config = dict(
    n_layer=16,
    d_model=160,
    n_head=4,
    n_kv_head=1,
    head_dim=64,
    d_mlp=320,
    vocab_size=1959,
    activation='swiglu',
    norm='rmsnorm',
    norm_place='pre',
    norm_eps=1e-05,
    positions='rope',
    rope_base=10000.0,
    rope_fraction=1.0,
    qk_norm=False,
    attn_scale=0.125,
    bias='none',
    tie_embeddings=False,
    parallel_block=False,
    init='uniform',
    init_std_qkv=0.0455,
    init_std_o=0.0,
    init_std_up=0.0455,
    init_std_down=0.0,
    optimizer='muon_variant',
    lr=0.00812,
    lr_mult_qkv=0.5,
    lr_mult_o=4.0,
    lr_head=0.00537,
    warmup_steps=200,
    schedule='wsd',
    decay_fraction=0.859,
    decay_shape='linear',
    final_lr_fraction=0.05,
    batch_tokens=16384,
    seq_len=256,
    doc_mask=True,
    train_tokens=123400000,
    steps=7532,
    dataset='wikipedia_en',
)
MLP neurons of a small language model. Each row is named by its layer, matrix (down: output weights) and neuron, and shows model dimensions 0-127. Each number is 128 + 24 x the weight over its row's rms, rounded and kept within 0 to 255. Numbers have three digits each. A neuron's up and down rows have the sign that makes its largest values positive.
After each neuron's rows, "fires before" lists the tokens most often just after its 100 highest values on Wikipedia text that the model never trained on. A number after a token or word is its count.

L9.down1:093105149125162142165132157124175135151152130116137137171152114159144108157102118103108147148083141129154110136117173108142160092145127113115096095101135127112098134158084128145140210153123137100111177122125101085125183109136129179116121105117118162130127137123098124154106119123154101146113142087127108103135103126102173092137147127121140106095131127118165162141109154102143142091111
fires before: "=" 24, "===" 18, "==" 13

L8.down184:160146138132116120085140107144117138117142135127155071140121150187108104117166147111150113107134128130125134113132115122134156103163155103112140111175165160135104115126142124118114160127098155146167135071122109158183093116146128123118194131130146129157083125114115106156157156137175111156178110106143112133144085097146148161124152142130126110161141121108126165137119114154133131132159
fires before: "," 16, "." 14, " (" 10, " of" 8, " in" 6, ".\n\n" 5

L8.down37:101137124105132121130106141150112138136153124111110113158105095103144118134167120090110138171118142152137158103118134094094114102096109119090146147129081136079129135152173150097146246126125125095109169133128163112118158126137112165122118110145151095088150123147131112128125106136089124122141162123151123141131103130150157131116112121128136167127090119122138114132129105115125139086124
fires before: "==" 17, "=" 12, "===" 11, "H" 6, "In" 4

L6.down165:102127113120111119126146149107124082113161125101070089141106119103130102142136138104117103147112109144166115119120130112116152122112151170110147136097095147125114107149113141147111122124116069090194118148178135122170144123167119119155145130130123157099147122135082101143091128116133140136131157141104117106106150113097103129110128137132098109114100159121129071121115076142073112090110
fires before: "ed" 17, "ing" 13, "ough" 10, " of" 10, "and" 7, "ant" 5

L7.down128:151148104160131170125143167157135148098137104144144139139194148108097083111157113138130089131131114145165121185117123148131106130090108158139145138112119120099174118140062129136106139148100159098111118170112071120117126138100144137169113100133116104123127145135127156141141133112136084147135139152152147124126145107169113125131114129131132129103130110076124127090183154110111182112133
fires before: " to" 43, " the" 13, " by" 4

L6.down163:162084127153099135134135140160145125101139160116189112138148144141155097111136122098141126147108179148160137098108137101151126085136152127135159130123130133090152151091126090116116163123094061134144136112142137148140155114142165114122168112081112117146155160108138129154125141107133147180103107122137080163132113109116134129109136086147146148156157125098112100131092145086096119122153
fires before: " " 42, "-" 5, "\n" 5, " |" 5, "," 5

L10.down143:181121179156158107157148085130112167125098113139115120131100114106163149153138108105165111112100108094131090113138115120129122118055161096140153156113113161145123119133119128133123141149121148123126149137117121130135079121093190111115087153165122098132074099156139146117112184149078119141143141102157120136150138100171166113138143131179162119122138130125085122137120106113108125091126
fires before: "ing" 21, "ed" 16, "er" 6, "ow" 5, "u" 5, " be" 4

L13.down42:116125140118125134131148141158105150157106146123114173108199104129134143127110108119110135126116136099158136170151154122140149128179090129133113110094149106124151125176124141149101122124152125112153143128151121110075144148109110102149082138118125156132136129132123137138148102069138113097154092129106173106156172126121166143112105109156114154108117131141100116119160095159184157103166
fires before: ")" 31, ")\n" 19, ":" 14, ");" 4

L7.down61:099107133144106157179131213139134103152144106136154132132101104151141136088142095155140113121098128105161170138113135135106154147140098139119090169104153134075120145143139123108130085116120121124114128159107172137144098156097121092131128125104117160104135134112114098161118129148157173177145094147097108122085121157118116087133129145083106134131125152126140135105139159160148148163101
fires before: "e" 18, "in" 16, "on" 6, "ter" 6, "ents" 4, "a" 4

L9.down120:153070120145111076149119116176082153121137124099149115169124108165162126145117133156133101152125108110119127093072110129144133136112100125117107159129126168150128125135152142120132084137142105139115097103108158131142123129182092140130147125101115128117163101148127163168098148156108145153157095158117127137130160150143129116106151137153132144101139158075133166127066124105119096141157
fires before: "," 29, "." 12, "\n" 8, "\n\n" 4, " and" 4

L8.down96:128099173137141149133117153141146138133136117075139158127108120137109118154106178147128135154138132110156114147135148176126126151146135132098083116142121137102108119140154114131117255102130133144145156130098153099114143118132121151174182151109180114091144111144136153165106129109093115141113129133129145133129128095113144138121145166125128137106141073115135140121134138142141123102105
fires before: "==" 24, "In" 10, "===" 9, "The" 7, "=" 4, "A" 4

L10.down251:112095127129131154124094185152140132091129104091149147099135116148134126152090160111107126117130182133177109140123130124111135156116130152104082142131120145104132103138114120141116237115144152115092168146111110113115129122137093127141186136108171135145128127129114157145138120130103106156126093148126117157153144096087160157110094167155128115124127124125163132084136097107150108109172
fires before: "==" 21, "=" 18, "===" 6, "P" 5, "In" 5, "The" 5

L10.down161:163120129127149108132150124086138134155090171172137088119111145159167135146158148116123136113143146145156125118109107165120122115134147139103144135144104156133157115168091170097167114131081107100117165131138145159156160131143097150148193110177145128110130108118160162114120093113158092128148114154143117139169146126071121101158118082132130107110137140108060140094150144190097145131113
fires before: " the" 38, " which" 8, " his" 8, " " 5, " their" 4

L11.down155:145130152160108118087102150135123156106145112087134110159107155182139103133129150130115109139155131101140105131118118162144122151120149146100090125158137163138104158167152109134102255115134156119154143110100136095120134123143097152138163130107152164087133146131132142143122126121124105136128146153120113141143108087126135151135126134123127112106181068092115136124105126162098114131131
fires before: "==" 22, "=" 13, "===" 8, "In" 7, "The" 6, "S" 4

L10.down293:118088172079159119114140115125126150106090089162126165130138147129114133137121114169153134142106117124130135126146142085147102156147113126109144130147136084118112114166128144112130112121118109132122150083140112167096153105087117122126135101093148139141124128175127114120121128163145196141089090148139105116156099151122121133127134136168175128188148146084166101096146163130147151113119
fires before: "e" 17, "es" 12, "ial" 11, "ed" 10, "ment" 10, "ing" 8

L13.down21:117139139105133168082118126083172112132152072147114136143094110160084120155126190132134122126094114108143124147148099103125163107144117101141130119102125124086163135111114114147132194108108103092161139091176107092125100124148090099137113126143132144107127150156104108134081121148146130140148124136116096125138133104119149102113135099139157119152131133087119106088151176134117119110126
fires before: "ed" 58, "es" 20, "ing" 6

L2.down307:118157074160123157123074168117117137089116139113146155112135141110102122141100139116134152098125097146168122129120136098122112120122106143175134126142102128100120124106145126206101188156116101138118175100131114132123117111145102165107145149143169148107127118118168114148155089181150113165116125150125140124143120095173190168104123117108115122161115110107117150128101159081145132146161
fires before: "per" 15, "ot" 13, "p" 11, "in" 6, "pl" 6, "por" 6

L13.down312:159118123137118116094160189142133099136126115119146197144162124126165098116119165102185160137154148110114149145154116150141130146094118116121150127097079107118095144114120131155112205136113106142109139134142137099132129116110148136079171103114122120148113148135126112154091114122159165141146104107132110116167115098118164134131125131065151109157136120119167125114148102164151142132122
fires before: "per" 15, "h" 10, "press" 9, "cept" 9, "pl" 8

L9.down245:124114132160116139120099088132116076152139130110159111137093130112167177177114093149144133162169118134148135131110130153112134131133132143069157171116147120130119160103130143143123165066141138131148113166126092147116157127147092071120120107123082187108119142114126149079172122157126114164124100096122095120144130135145116073120135109133145116179154109086119136149135105168136098119093
fires before: " " 57, "le" 4

L10.down307:147099095116155126085154134078106125123146135150169142100170112087130087136173115124127160111114096177106148163101105095141140115101137095134134122166096119115127147193141142121104156124147145134088159128110131097196140152104110127103172121136101136128170160133131136126143100126142144149134180145108122128105147129184152128109140170143131114138150118151120134123137121144140142154119
fires before: " by" 32, " in" 11, " to" 6, " and" 4, " for" 4, "," 4

L8.down33:118135084151116128123129126150105117110106137117137124127125118145134151131104141097133111113122126129115125165080134151111107132138090107153125132102115117138128119162170133130109134178124066125112120146124165141054125154092164156160104123142107130108138136164122110120078125135078137113163128192154089144097151111138149122124122086128112119125145136117083139115128099129096086124135
fires before: "ed" 14, "er" 13, "ing" 12, "s" 9, "ers" 7, " the" 5

L2.down206:172110144128144116139086105132128122116146146095164114148192130141173127163154158127148142120127166117122112105125134108067076143092116105114133144136134152124143118140138131142153169114131116094128158122161132128156122119132161099100133052093142146134136102157122122096124118144103118098153126153150082113131100145138128110140103134095192100159145130099148136127139116115158134106123
fires before: " " 71, "," 7

L11.down177:140130126097148110159092175148106112135139149149154117166119114158133128140102122168100136141142095139123168117114108116121101151130171093122161102130109105156124086134126104124139117116167125136120132139135162119178112165125125146174145122120097106094163110094092093100125096142105123175106154123129093114130125138122137107106096140113131145130148133141144115062122162162127146113104
fires before: " |" 20, ":" 14, "us" 8, "ity" 4, "ation" 4, "ate" 4

L11.down318:199088135118142116170127096126113192118132145156126097157156137178133166156123120146109104145169140105110097140111114121076110125140132112120106095179092136145113074112126123155117116119138184130104109116103108089163121082096122104138141149130100119128137137141124129116134127126123106103142158095124126133160141134149110125108133100130132156132175113126113120119106133098142095162125
fires before: " of" 31, "," 12, " (" 6, "\n" 5, " for" 5

L5.down283:091143141153103092155147086155112126098114130137126075100114094144117156099164149137107150153091167078107126152149164126117108142159160072134125123185135147160160146140156120173147158129111140116123122114158121049144142109147114138127158127136118125131150112130152160135100149102189102124144143081133134101103111141155117081106123152115143134143092116114115102126128158148112121146136
fires before: "er" 30, "ed" 10, "ers" 10, "port" 6, "s" 4, "at" 4

L8.down255:159125059139145139115137092118117123088084135147107135129102132126126091151160137127126111136131130105124131122119109103136049115111106193097111166051152112115078124113150139122136111126080135105132110144163111121126158149111111131160154147102126158087114086113148126138131151141156104127179115143117107124146131111128148162104112144152096133155145145130152131128120124145134156102093
fires before: "ive" 17, "or" 15, "ion" 8, "ed" 8, "ing" 6, "ure" 5

L7.down227:147129108146063123088133116106150127193173101129151114139116128140133118123099129134126138160164127106151173146129145135115144123138066117130116117185113162141156144124146090173073120128118134083129090076133122132135118161142099156140166143118092156104121152088111136108108148139125147115150107106140150107126097147121103142161117124131132128156112118138140111100121149115102106073147
fires before: "," 19, "." 17, "==\n" 9, ".\n\n" 7, "===\n" 6, " and" 5

L7.down307:124123142175118114165151157153098110139102103118144146117095120118143127136124136129112144136081148119106139083156132110140138124166124104133113142161094127105099175081089113144142160131149071138106129101103161150120096121174127128095182082148126141080135130122113140092165094154083147139135110154121099113143089172113098106144134144172118142151135118127105156121153175139132095107133
fires before: " " 69, "en" 4, "S" 4

L2.down131:135094140132117134090167077144128113125137139098141134124153145145164112137032132133137094140093111094153105143141125122100106150131127153110107148109125129098111150139126120084163126086129137117128148118151126139145165155130143159130123101105144080173074085145112165067158116170112128141099102083124110120126122140107068134158144170148168127122165139096125127087124122130111092113096
fires before: " " 80, "," 5

L13.down170:124114146145139138116117142140123149135138122127106146128149098130121140133186109120125125111136100163158111123120161157165131157130192140133132148123085089175135124172170092136094128094089093110099124127110149112133117134079106143110119131175126111071081117129120162112156094092123131158161135117163146117162163148138144159156108100135149148146113164115144111116121145108067132157134
fires before: " as" 35, " by" 12, " for" 7, " to" 6, " in" 6, "ong" 4

L13.down286:182138165149082074163143120089114175115142148108134130112132155134120140146155132087105149147132104100141070113099105102103132119163169128145125117165119091150155118125130132146059155123125089143123105175114102091098125114107163169131097127096083153144094118121110127094136115160103133145149100145107120121147149174126122139136135108138169157133110135111131136130125129127165112149151
fires before: " of" 30, ":" 17, "\n" 10, " and" 4, " (" 4

L9.down303:112144120119090122098154167145163109082137126093163122176119144158150097098120118134115096097168113128124135126149123163132120124149098168106119145130140159064158118127106151111110110143098149142117135099116139115172122100137121187133154143111061133160138146122117121128126126113165165127128142115126117126146090079128145138105136121143127161125068105107119119110111139130113115170108
fires before: " |" 24, "." 12, "," 12, " and" 6, "\n\n" 5, "ese" 5

L5.down159:116114156151150112053136108125139095141128155101175105167155158115122134110114126093124136128094108147158138142121158148135117111113094133116135168071121077110119152131101121093181114105143122113143147135137112127150138115097189130108085129128148153106119113119155148072145144126096131150094140116128141132097135140118172138160147093118130137105126114110155130096109147134114123138172
fires before: " " 85

L10.down200:133147138110108129144155098132107157133119121112140093150150143156121144135129109125154110138110105108121116142143087132156125130088153113171118170138089135104143121102123085129130140159114154137149126142128120161146103115118069174141148171130103092147103164139100117110113141121135129113117109141167130073096086106162154125085088177156162123113101114129141125145089124124176116136114
fires before: "," 18, "." 14, " |" 14, " and" 6, "\n" 6

L6.down127:147110133132122109162107116125104126152155167142146150116119122132114157098167156169138133150153122094150127127151139107178145135153166104145139165113109102120104134151112133125123070163142123111124151102150103169098074077137125127134106132121133097106121110105131158115155084162128157093121131146134121163131090115131123106113101190173151117107139109129111113116064184138101090122114
fires before: " " 20, " (" 17, "ation" 12, " E" 4, "ate" 4, "s" 4

L13.down210:154119088130123101150095137141139129176098121123148154107140148144127137127143111132121091142082164174136138140130112115135115124142133218123112128143143154121128166096143138125124145161112160122127144116111090145135092181112167125097125160154167135121115080159153145120118131175086111114103152154126110175106123098130154155134104109144125131168126121154168143098113136095123131085145
fires before: " |" 39, "ion" 9, "ure" 4

L11.down267:116121123086163160139109124131095145135141150141161124128112143098096125174116094150102124112139092109156134109117115131119073124079148108177081146082117104143119118124164117133131132111107131090145127140155117108140168177075160147127126145148119126099109164151146142145126133156098147116128157080142110164150126122134148107117117103137084128075118109104192124123153119124140099145146
fires before: " " 68, "ed" 5

L2.down144:185169106144150131131124151118116119155147129129141140111139150149125152118142176127136122130130094122134114145140092129117186130144139088181151128127142096117140111125144111132130157118141156122121111083178173083094127131088131122121154160149158118131107109114163109125089142130149095157113097122104083144156130123159085132126154141153142132128160089151111135066126119164133156119153
fires before: "iness" 17, " in" 16, "age" 10, "ed" 8, "er" 4